Weights of a small GPT-style language model, trained from scratch on English Wikipedia.
Training: a variant of Muon for these matrices, 107M tokens.
MLP neurons of a small language model. Each row is named by its layer, matrix (gate and up: input weights; down: output weights) and neuron, and shows model dimensions 0-159. Each number is 500 + 40 x the weight over its row's rms, rounded and kept within 0 to 999. Numbers have three digits each. A neuron's up and down rows have the sign that makes its largest values positive.
After each neuron's rows is what it responds to, as a language model described it from the Wikipedia text at the highest values.

L20.gate117:441514585486517474543542529389470489439469523502566464454542502534542513459487536495474497534460418474479526593493454535444538420552554501534546501540479456534493498472493502492462586530443478503566514494524440591441528517444495529478573489496465508505488413504578513484520477486521530475478478483505504509464567457483439532496541558498544471503510502517556521520508539389509501501493564569456552519517506528501488539564481500513552508535571572472460513477594512469512467517517480
L20.up117:568543560518494523509487483583503555433529441454478473346547548447555431520554482493518521464537461489491469521500497475502520489546518541461517564499500478474529495483478492486537546536461504519484547523509430513468461409402528459552518470485450511442494536518538540492497564550466493422415494429472491520512551501456505526480520503500484545495507521512588497499558492583539465559557492494499542505475500529524507499471464536495514538460515524573443552517549415565530484543528460
L20.down117:589492521476515462521564480509484471443526558436479526472509527445502395545531514534522466556525521525502514482490503513595463489524448520555446464486561490450473527492504538544556499498520479590548401426501545462447485477467528549526472535515466529529511543548452499526565474438549521489509530381464487535490471483471586534512492520466463443509502544525407533476486505482537451553560543520473491487544465531440466447573501543475470518481558446484538486517496494486593511476497490
Description: Mid-word continuation pieces

L16.gate261:468537496541475470471457462479491472526571469527490479447508505402455463504464494511393529503551549440508507520480465507564549550469509470446584449513525573485452498480539472455535492506427451548437505473527438516500439515541560472543589587450484551534543451457508508504457605490476442508496511474552505471535469477523435476480483487555539444480507479429454493488543463461528501489444523487597495493494494529566504504506507526464538473489478460506490503552492519458465483597465433
L16.up261:508457521537477440476438437517544496542546488502519473422422495480564445507445478514440537556515496422473499505480569479590577521490423445487517496491522513455438473489520521441451508596409467499495468413504503486507437511454519543559535495519513480523497443507551523540486518484480471480487457452532476422484465457517455478488488450509514424549568552416450549475514553481538500535468450486500489490426441494530463487428473545508522481565438509507507448531501512463514500538450527
L16.down261:483564435521479548442483561487513474496448454471556554487455480522508486458530518549452531473514465517575455448414532435420475514529514466436495468498480518472528503531514530499520560577504468493565528541560502485511397479475488480492492508513484484493517504501455577468460477472486507440487524428522506534503511460537540470490494469483515460473480534457473533536591404457478487504519520565559466425584460462512526417422501514493536482548416490449454458426499540518412527516477511
Description: Compass direction "east"

L16.gate38:430465472538551543506441512523548456397454476500483555463490496518492479441543463532525488574574544516476518509542516491453508539482533478545506514504450466477460554501548587471461450470467485525452492589567478513528499517560546512500477443432552520472503497473489447526573543458594558487519479521526478474531480433492558431530530499557476423501559476443484550477508519517517409508427525452568460469490441491513538533499565508475559494488502501498489514425478444502515485492565440
L16.up38:464639519383444448479491508477389552498483474452508536541404513486408478499575517521468513518447563494494554482467502486505512439531522417456537504518488500451470408495528473476491463508543503534582527435507486493477519521431446492504462561516584513508469471437543496447533504535478521473509448529439477493554527482495499477512564526435503520505540482483516490518484537451478535512515464429457473541508489499489482495431506480499487407482510517555491516437499490526505522524577479
L16.down38:402448492494526478563504525502502516511435450460488538530557576468548487498496542585494513418562523542488495501474497432524470481562487576452469517535432496419576439497552494441487520511479392494552413452510482442521505541450455451464468533521531463545472530549495490507528522467540525519517530427446542493458539486501491503506513495518509529559519484459503568509543476459513483450401505448487527494516420424520482487502524528466503432533452535457524563482459465466491545542511478
Description: Mid-word fragments of common words

L13.gate168:516493424552586408519447460515422428490466462526502479501509497499604490515457469509532395446507536520463531485423458538505492551435555568522559493524448495430505462501495461517546532530487543523499517516600543466414491435432500502532544436518545428508533522447438512497567460541539527515481506483509489490463522547538484470472595460495548477527475499475479525487486518465493474516516515469519473557448466532518454536491490520486541443432534501522541439542522541466438506490489500
L13.up168:571456526543461505533483461511508460504431602481533512527496556512562466486566483472550519475490499449396486463487490564469544474406584536510535473496524538514516477516462477490508556479496482555568540487470522513513441486570526556505469469466571454548562468536537535475477502466481496543512524516477486530539544562512579508539540503515516492583512523454506490494454545522457453506512560552525477483560522556574562534378587519516553456456545503497554520452473489533496497496482517
L13.down168:478575429556538514528533462485484489442485483457503481451480513513524473548444478516523463482521455489489458495484468507503499533445484523519479502535484524453520514439506430570557522468508582493416495524463468497569579488476462532395506497575465476499475478556507551568531444433527525559490505471514515476520503486561546456511519521550553506500493567480510530525545476490433574457554577516410552501478432555511491582412479520468410523467554514522524486525514543478419490531533508
Description: Odd word-split fragments

L16.gate243:460498420478522518512538533492521544516457502475470588454525519517555480525511463461493544506434466566558477438487503503486518552445531550423494504576525382431468411511576492572431470537548515571460476468569459502502566481479579567481508448495541486466530552522573477483528480433494492506539507524463497493506525516504497505544520405487493513493592522549477541511527520522477553498459466512453539483533489512456471414461483479531511506485543451560491467486469442478441471531504508
L16.up243:504500474447479531467531528556507487474448539486469538461489410485556421456470400489469519455479482529562487527510571507478549497470533508479491551555576448432456490514562494588490529539491499516478520487526478473562573471506503510540496474519517501521545545449548537516570483466503444558464526531504455522461462509521491480492476388478506480419564511518484506498501516496563616501417475500542570437493511502455436447456532502538478514479550531521506468489392506478527472547466546
L16.down243:455475560537527453531469510484541480474478455455479434473577576435447550507480491490450506549497479446562536522494602489510571490446477496524470516479593605534526491518529449508535600459533524554525547493524521466424496481463545483490463504528460475501480552549506496489505383474528514508514559533537497502499582505459598474439485501452489476515511514501481517458422490538483499521509546517461429500469415494553483506462518440580457480476525451542515503546485514496477522502529454
Description: Given-name completion before surname

L16.gate257:597498430472525464548484488507465578509504555439456508520485475535499468548533423507501529525499496550479512481507486504430545490430531535592528483539480444482467456482526486505540462423516512577466446523473503501467492436425461590510458534477551480469540491480557565523517432520441480528518480436569487563507501520578463476541473469506530451531455491524429478545532495491493435500481543541473531455494497531538529464604464535492481507399536513521509438506515520485600482494475474
L16.up257:471472475491497495552473455537447480561437523525582492468422399490583483453496486444511444485445459497438517537511487516472541516468469452501513518506512523439523544529440536483499481528441501559509551522578466519461541492543549578476475501500518517503509521552521488401571468408434450525528488511505464499485538469552493485545489519547459534438475527487456464527544457555518520494476596499479502469544479536505467537494428492491547503456568543580506504494472585588483516486481439
L16.down257:526558496503508496468523502543465551493509497511521488521471523544489506545512554493527445527523499527515504500484494580541442592447533565490482470458506512496599575484469423530482477481525529519422538539448473468524523492540438553499489517483498448446468509504513571508461506528490454568498543505558513486538452539505509490476515501500572548504462508480554604442512425520523407515535548473461507557502406502444489404446531532491456405527501449452496483459532568518482463547470581
Description: Split-off word-start fragments

L16.gate312:496491521509461437472464510547499506553517511520535459467583498506538443494488491514520505508497512440461509429514537516590541537464488452483555519496525550556559522465457512484519506482603534523576504485595437501484562506439455596581509590505521511493491488501528534482542489519482511458457511443507427440562501511554503461430512547529471504518522495484525468524593515478533573541548507519489388528490455468537511478493454515447524569512469527571481502451457521446423495522546502
L16.up312:530529485512473531506499476478509564541498473462479511516612432512516511525497458509474539468524525462460527502467578534494547511413503532468518548477530538519524470458524494476454472449572484480554500502528446538561552486471463564560452529538450463542471516534511542455534479552454505521454498447497472441541450435542495456511506536437476503469567477448526478527574498493604545521524537447429411489485445526566488553393474477469499554521521536596503545459502497531502518488559546
L16.down312:438489559534473562486485470555516514468512464487476469481555603503476484546530549498467492436529529515536515542508479484470501528562515495530502460539546545503593535507550447525512481498465477490532465404542517518542420504479507462493468527411581523499495538552501529540563455420552529468542473552548447518544541510510551565422487502544488503485391467525426551534463465561486522488510515518565527468457474508501531523488479461474511455525516495537463464569586515485454439568537522
Description: Mid-word stem completions

L13.gate87:451515477509533476534533543442507481566562569464452516477495491464511528478481436444531492493475449511449497438429501467448515466518519554499548446557441475508509437494513474463561480509476552507467514523527518457483495454479513498454535568455440560476495433465600507452483468450394500468422541575488431528505518467541488405503506562517483477459472470569434494500427526479497509532518529523513479473492517449599535473517514427488500520472562526440498510482454529501506557551537568
L13.up87:457535509475559524615506545456505514534580555497483502487494437435474507494439448546523466524511458513461545501461473444435530489430519532537439487480474464501490430485516479460548575549428544489559479490500488451483531489562503513542552489542527488521514438455560465498513497475440435546480465562522442472497547510581491429511568563530447583524509475488437467537538481495482555447511511548465519480519493398545497542482463391527527531510489479493495473514526522494465536548521467
L13.down87:504482421492558495551578490453465548481453438477498492471536542430521549495481468504523488473513418516624480499508567562515499484496517479439532455567538490468501494484596426454534533526533521469537553473548528453434484498476515477496540516496502463529529546513520573485490468479469408508440496509495418558574513511505476530465550529487484491457562547500459442433455414442517452504528478540515517510484483537490497471544452522445434446519470499514509432455475517501582455479534478
Description: Abbreviation periods, mid-word pieces

L16.gate160:499554529505556470498503484499489454467538454565484409468548487521511497529420505511512511485539511425418491579535453542458448439445511509496447414433481564462493520479461450529488491504502507532485523460466437576571475590520499485461542514462459496466492540499561499524543522427440474526448519479518425541502520501514546490494510578509470534487495515543491496474495421510442468541490492493465496541586483556519496518568478402524485472531504502484459524467498484599435542527567443
L16.up160:484514491463477490563491518527514476536516530534421446523485457511548499547513506525535487430510580483414475456541424475382449517479504440505438440424408512444561445444483496522454498494527618502509554484510475471442502540528428471517493522504481470468474521545528453483490541515467439397524525490514399458495519513522498503480451445481418542524526476516462491435563445467483570547535527502509525503470466464463475501485464512543538514503509500503546522483525441533471504497457550
L16.down160:476460502515512490472538464499568415486482468430528511502502508490508491461504608540537481512499490507565398507473536481491556535512517538528536515469462492548595471497511460472499491500524515579463505507520488531492441496416498505470494495542516500534535464519460532482476536491539468513544468459449537416507487524465426439572467555587504525479505496499480564495548462438536504571469546501511451438466584503534493553604525550520457541464549436569460471498459549517521458529446415
Description: Song plurals and sentence ends

L13.gate308:471490525552543575563507554532538528555492514557490468590571534488536437454445494471536501506485474507428499520527472475500448398460493568531431475522526468416478493496426546453478517491432487585502482462463538560458470540502500534562509446493497496522491532519491502530568507547493487532492518462513519452536530498539515528525477566513452561486560461514468546503511429502479484457493388471485476482500484455525451506434464529519444532469565447512460575475506566536420534550471496
L13.up308:510512501525457497507410491564564528480531484551522472549509487470503460428483543490508538528438504466484506488477474456487451460502475514540411520452529511477487487508422523478440534521466435525537460564430509497484463518547567557511449409586493483469491475512444416598540568534475524534487533490519569457501478425546514592493516517473465524429496478476536499515522460537497522459500411471467529572483496459504459489472502507483501539470511459488462588507552491547414516453442462
L13.down308:527534535595539470560497498533602501487499487550480473577488476439472487429504546505510529522479495483481593572498498456500467524461509436515434543469492458447539553527493500542548520489520599601531491482452503460494499524521520556421512559559540453556481514524478478477523460552514530505562451459487467464425530452507540500520491515545459533515474537467458555498506560521535506529493505551528520469489478498469359548500471480563484537457556459528515486565483523485425476517467483
Description: Paragraph-ending punctuation

L20.gate188:510489553557466542511481490537545480467469502538519464522528445446538433524515464503480486447487470516474453466585464481508475456499518473439429518429505512512506516457535481556544554509404451490471530438459546495463489525509486523471504438488495509491441516555538531426454449456486459554457609471555537437492450491431527494475521521578480444558473560572500432512542502548530481454525511481522545517516552459528403461514437465549539508479577501480463451486474449507464454499445453
L20.up188:422561493490603492553535459537466552482514583504447542499543459495534514519467498483569494486497497527458507491483488447562519628411540555450493489513538558499478474488514508505530564537516485603504484474528474523470473484417513570511545463537530452520522474521527516557541544500500499522489486454535435450477498522484532532387566549486452485503497455507431473444466520452495509511464541557482449478513489511464483531515578416512448521510463515531438525481518508500565528502554565
L20.down188:471493478503576458534456500548531516468495501526475502572492449463510514477503445504502516518485469498446519572555580476544555447438505530473533475511500499487475437561557570487481550492518520525527433533522471441463593475528497451465466418548476517516431490509504501561492533440512432471507475565492509431476546530551504509536496484496516494443569537454457514469544378508517528517499466522526525446500482558437380475456559486494535523495506519521572480558442527500504592530466521
Description: Periods inside names and numbers

L13.gate199:450492525564522516494510555507477500506473524550555490415530489549508523497520481528500589556489485475479493513507593572528586498470483477520475567567456520476511534583521510484455518545420560522542509479518477566497449515444429479567535513449457490472485485469508461487476509517528460522475556516533477439545419497431454486519493500503564478459551498523418559502508484524502524519473539504502514444475501600521441525491558454454599507462487587513520517507495496578566452564539488
L13.up199:468484479515498372488530527592599530416588503498527522465503503460446480515478479570503542445523560470522510471529507499487502483483508529460455488540463485463589515485538480509441488536469485480481457473526510558515501507547449468514615504467505516505478423458443440483451558519564505535483515530521507469486482478484483545560498528455488506497481604506405515503458489533520410482449451500585509472427526479479514464488547483462535514491496533460447554452538465483506471577464520
L13.down199:523486532510467522505509554516513442412467476496519522432497510451485510512484468480466566529471483507512463531441505479548534505447526553500543544563523495468537489487517512521455514515482519468539438501514516402563459586431492454471511564532431589463542485583534528497504479463459476470415535455513442542542493452489486480521492538517498474478547515482408426507490513484474563488495445469488532481533498497629469474462575498517501483520363543499520489505392515529508531532504496
Description: Compass and place-name starts

L20.gate62:531452529442501463433502585464465576567464508477536481476523459449600490462535505512500476466485568472446504458481487500542487477510492519519446504459440489504495454521515510503541472524487544501578531504486452519555539515489507462540560501501559562482485430505491569505490512390525497549551517484544478482493447534527533473475469553441531556521474530458440485427430462517510530511547559480474457501559488517576488479611524488511587543475552513478478580509576421476450491513478470
L20.up62:537448551483490533453548532516490455487475549427502527519568489490529537493580500539508498535510510522514479473523497526527457490467508497556473514551525488558497541541485551487531465449456508462516580532508467491530528567550493538559508532451461519534562462554495538534524536441528426443514468436575506411519494547465539477523491517467460541560445446414572479547505515534579472486506546494500577500482454542491460569569563511508565561554451502496501571527498480481448438541430554
L20.down62:550569569510593452475461530475555433494534576509526564469491463496461497514517498526526538516523537515515461448523455511530512581584533487447464475482454534527570467510476436523532449567532516458467497501524571432488493579525511510581466452483518542466433506522475507512515495507448502518531457511530485547480473466460556510500458581465499504582477516493487455506484402516602481509540495517500588467523587416500465464479522488541548524495541505499503428511536509488496442451515543
Description: Mid-word verb stems

L16.gate82:472427444498532406498486485398525437504492598537490530481491498450524447508530458488537535514501501550554467513487443464545510492464486530562540576425404536490495397464464518511491504524448447439402494510425520531547534480485496497479444455511475516533428495487547495553531454529514464488517484549551528548492485472577559481508507557559540544498496461482449513456481476520490527565427480513537532582444541434495499441448492482529527488475493456528499486497478509491492505450463446
L16.up82:462514415499513456444556470477479438533508587523476547475522495504539470522492501606454567476607488502548476440482478528552564404552398496532537502461497562523512430576468419440518524492481478586493478484417472520522505506487498560487481481500503470531413477557504505467506534496519490516582457511544521459458527551497494549520542546498480493484475483412497515461492475467489500528476509450488525571491507522463568482484473521481496449428505457510471511559490512519516539441541460
L16.down82:514489486487479408503479475425507476522521450481462469473498494454501417465483498502514488502498474453427535499517577513471541498543582449541536520475455501502544398508501559456452460480462524507427497461526531471566455528489477497447514461509487507594508506482509508531496487526632498465490554467555470519517500488524484547553444568551533476428450522515464542521540550493418476508507444467488472347514511481534533464445479501469468511494527482460552504520488553491550475458435444
Description: Institution name continuations

L20.gate22:511564503387571503507452537543489551469508537566469475453514488461535408460479525547414477497433465481526461503470551479580499551510511477492463554460559524513514495545504519513492500404527517494477498498509508535442512467478511497528550528517466472495483488468535526489498488518525479494483503508426476442462439486453561454495592484497562545468463424568532520531531449529488533479554522562568489507446491514491538521488414434483440442452439424471465471442554439498492426496512529
L20.up22:552510530455471540501473484447560517523402561533474528436548503469502493472476537514472518493501489453529463489436543454524470481536487469509462444555468503494477451547453537441540521511484459492570532524481436492502472570530510519482567474506430488465483557483524495449479489430521434455495542471548552493543493538509528476543522451541563510535590525519453429513449527570518470455433470575559499491547442449530494493440464511498453488500545458610437441562507536487501549478426486
L20.down22:530552566529491533523505573541569478474455530479480451491491499515463450487534487546410500494432488517515493513569491516477608546432554521516490508469529523424439524425532477497519498420478494433497526549471530413509449533486455453461535480477570482470475502452561503529483423553512478464540507492520465497464550541509501468460494459496458530589525530485556501548548479392438499452511485481468439504493526488475492409427493425477500539509455512505528471488465467557499561544502457
Description: Inside capitalized proper names

L13.gate19:525559561450514493424485498532425468500539469567560466398521512480423539522452501446526503447517423503512468528528488443398509507483535477517461541481478425432519549460534501516553410544501556392466448466543456506551485510485478504507543499517490440469431509511510496508465483473465554462448508523557509500472471481504557533464450447447501479510435462472528467502458528451505455539422440470558451553575504445521484492504530462543534500512483510562514575493477487520495518491538505
L13.up19:457555528459477473460523610460495528495532463527532508455470558461375534536512460462506466494509471563571494496459463425450480552468458524547488547502497400485470480525515507441516576487494496484498505524548507434490527492450522510529551510481601496514508440491533474479558470500519525559529496528519467495479472509411528438546415508456476516468498488474571534483433530465526428485475483493537465539447560426428521488497496483424497480446482489505502418461517495485505505425550542
L13.down19:516502524522438469469528507461519526518458479574555510491434451454385578481438463504506468529492497503488496456528513469525510532476429562473449485519493484523610548521535507500501532546483460378523498553463515437474466418496507468496563566548570457441546515496494607531466485481510531421450514516595437492517500492511516494545511514437480470449467553458528505535464547477532482419502455508547473538521501491457469525469543470473461508507512430492490477509577479503502508556473507
Description: F after capital abbreviations

L20.gate282:586492499504494463438527573529475480464420456444511499534529491484490526545467487439494455511533443455516502437503501501507448525441574486518431547530539542482491507503491509492511564478431483498456485490518570485459495487524504530537407584495420509491488415522415452532449484491545498503476496531506516521490506514489511470590516504494647505554449475567451520567509528508493479477446570504523470495460436441508537501529445549491528548472573477486550495469538491523509470484428574
L20.up282:486530543484580612501444552497488497429410495494551508445490491506527490484539528480490479517510477579459560494403444472535462456498540436489547529505505537522526466522493542487517455546481522476473474512487349471493489541515525484574490511483514477599475441480500487493493498599486464533398489471472505512542533556514518525506517560497519446529435445464529491527468471522465572558511532431485467537554469514526482495455497498544573493528554432530544493539496508521528496444525521
L20.down282:544480488540460452452474455447434499550519486441499457550536530421471493498544435492465528565484537526461461464536433451424475568510542424510538424473565443531555428469492570530521495515594551458536570520462482561524495553494500528492553556511585497529508443555517526544548545500466489503501485502540494508490494474538516466451492499517426507551503541432527470424494543440501481509505526536512453504495597504458486544566504535507524463535463494501550473516451448482479513537542453
Description: Narrative clause breaks

L13.gate271:524445468526515594460540548530511564373553499500519530531493470491483557467502507506446480455497472461499502555464501492511592501476543511510415467504510586476498526500554522440471529451535436521502457577532472495495494455539413469540500502444474531486440514505529481493516502450542531562532532503482453444480481523425536567437500509512509437523495439447519457565480511486446505512439454555472423501494485431548532573533544482506536508527388495470474517523557510491494527512436483
L13.up271:477434412514513444498539501474487505570477419406491507475518505442521521486528462584537485545480475483597537465452495488454466488486466469509564517483462554472512477521559590523524505461552457492488513534530465430465460495481551537505499517531494459543480451453534492577562529517617504442489482485540485457520471461513511501540433466548541573566500482484532516514498461542469415475412563472451521479495459505493561527503528505511536553458474505509428467535438459501551478514533452
L13.down271:436524528485489494472448552533499502511555473494515476482525497495533521443522484519547545446555447471435471465507529514468453536605509436495542478541431534519541456430537465430518492493491574524458474488472575520631454529535515477524548575474563471529497447521525415490540544517566451423409556432418504516420492467517499492508518463528474533523494485521453554484513482536517498484541465434489558517513466569471444434485515485535500502533470537473489506510544491495462459546519500
Description: Mid-word fragments after splits

L13.gate189:564426451509486500480447515457540491469476498490512538552500525574471405513467541456500500438565491450507496456530440515440532493495547482517526564502533508478488491570484479489525524538417490526477479522530459542456504438580541495465470497454523485504514467454454601514502461491578566520506542508497495557468561506525485596478471478476495538539507511556451461479490499517572535537517420482519554419521512432535485512502557387534518490448514472564383528498524522485522520487474459
L13.up189:498519426542516487452484496422469557550433516446441493500568499501545425483430517481500469561497503493538524443565518517589549484449459485636483571457499529466466478541520478472485526482505477532424498515504492564478507494466519533536561438549415492541508499502469583479541547493459452470487490503508484507459498531445429536471562452494424587535504513459466554499487520490576515555518478508543473434467509505545462533506500493492495451468558519547455494525480535518459501511582533
L13.down189:494542485493510443438490516490537473481425522550451521530458531484491485534522528561559516437530467491534488501477501477509508518517473512531608432490535458568528465561466482505467479525456565497529539468491502525582487583523543449511481464499488479592526503504517483501480501532514491475484541559546508522534455449424444478551487580604564520483532493479516530454485548473454494498545456515444539498545563441486476507538460524533440390528530475503598543574452509494533469422455522
Description: Final subword completing word

L16.gate319:486468480475467476502613537534495522505574470518496457460517495522447522446466479478568439497428507451487453544470454506491505527445521579417537465477551507499509463536505467467510497503529565452499435542457495447466509498422599580456564520537492517497491448503541510538474475586484504476458491495549507460468514508500436450544551446453467469549555554503491506556495428538469521483506569541511563550641499504480518495478502491466474509482429523555453492511524553534493456521515488
L16.up319:531484542563500477532573453464439500536516576526470515536533503507460498474512464449467478515499504523533440491402500500482444571478556536518522514429420458525491498464562515461520506515491509481448451473466517518459498459430494497446502522473384514492491443536607524495450506442458510516442491402508528506443475450459528503478523473536565453495585545510471510476558545490600519418549510495456528476505509568493482493464485469489475592456485451472498460529517466475506419489523478
L16.down319:501514510548514537554503535432535572533432485520538538538507505459454490568526599480495528480498522542596527436545488555615488495513465535486546507538548558469556465553484509457509535557529482501518511499530456547539518494485534492513490535491535583409578561533515547416522475504500491533544560469492505504433486560510537495510539526442455462452514513534489543466518581483522462457520499481451500502534561541492495454439470486502485431478481424419478611501493487502497504491529525
Description: Mid-word letter fragments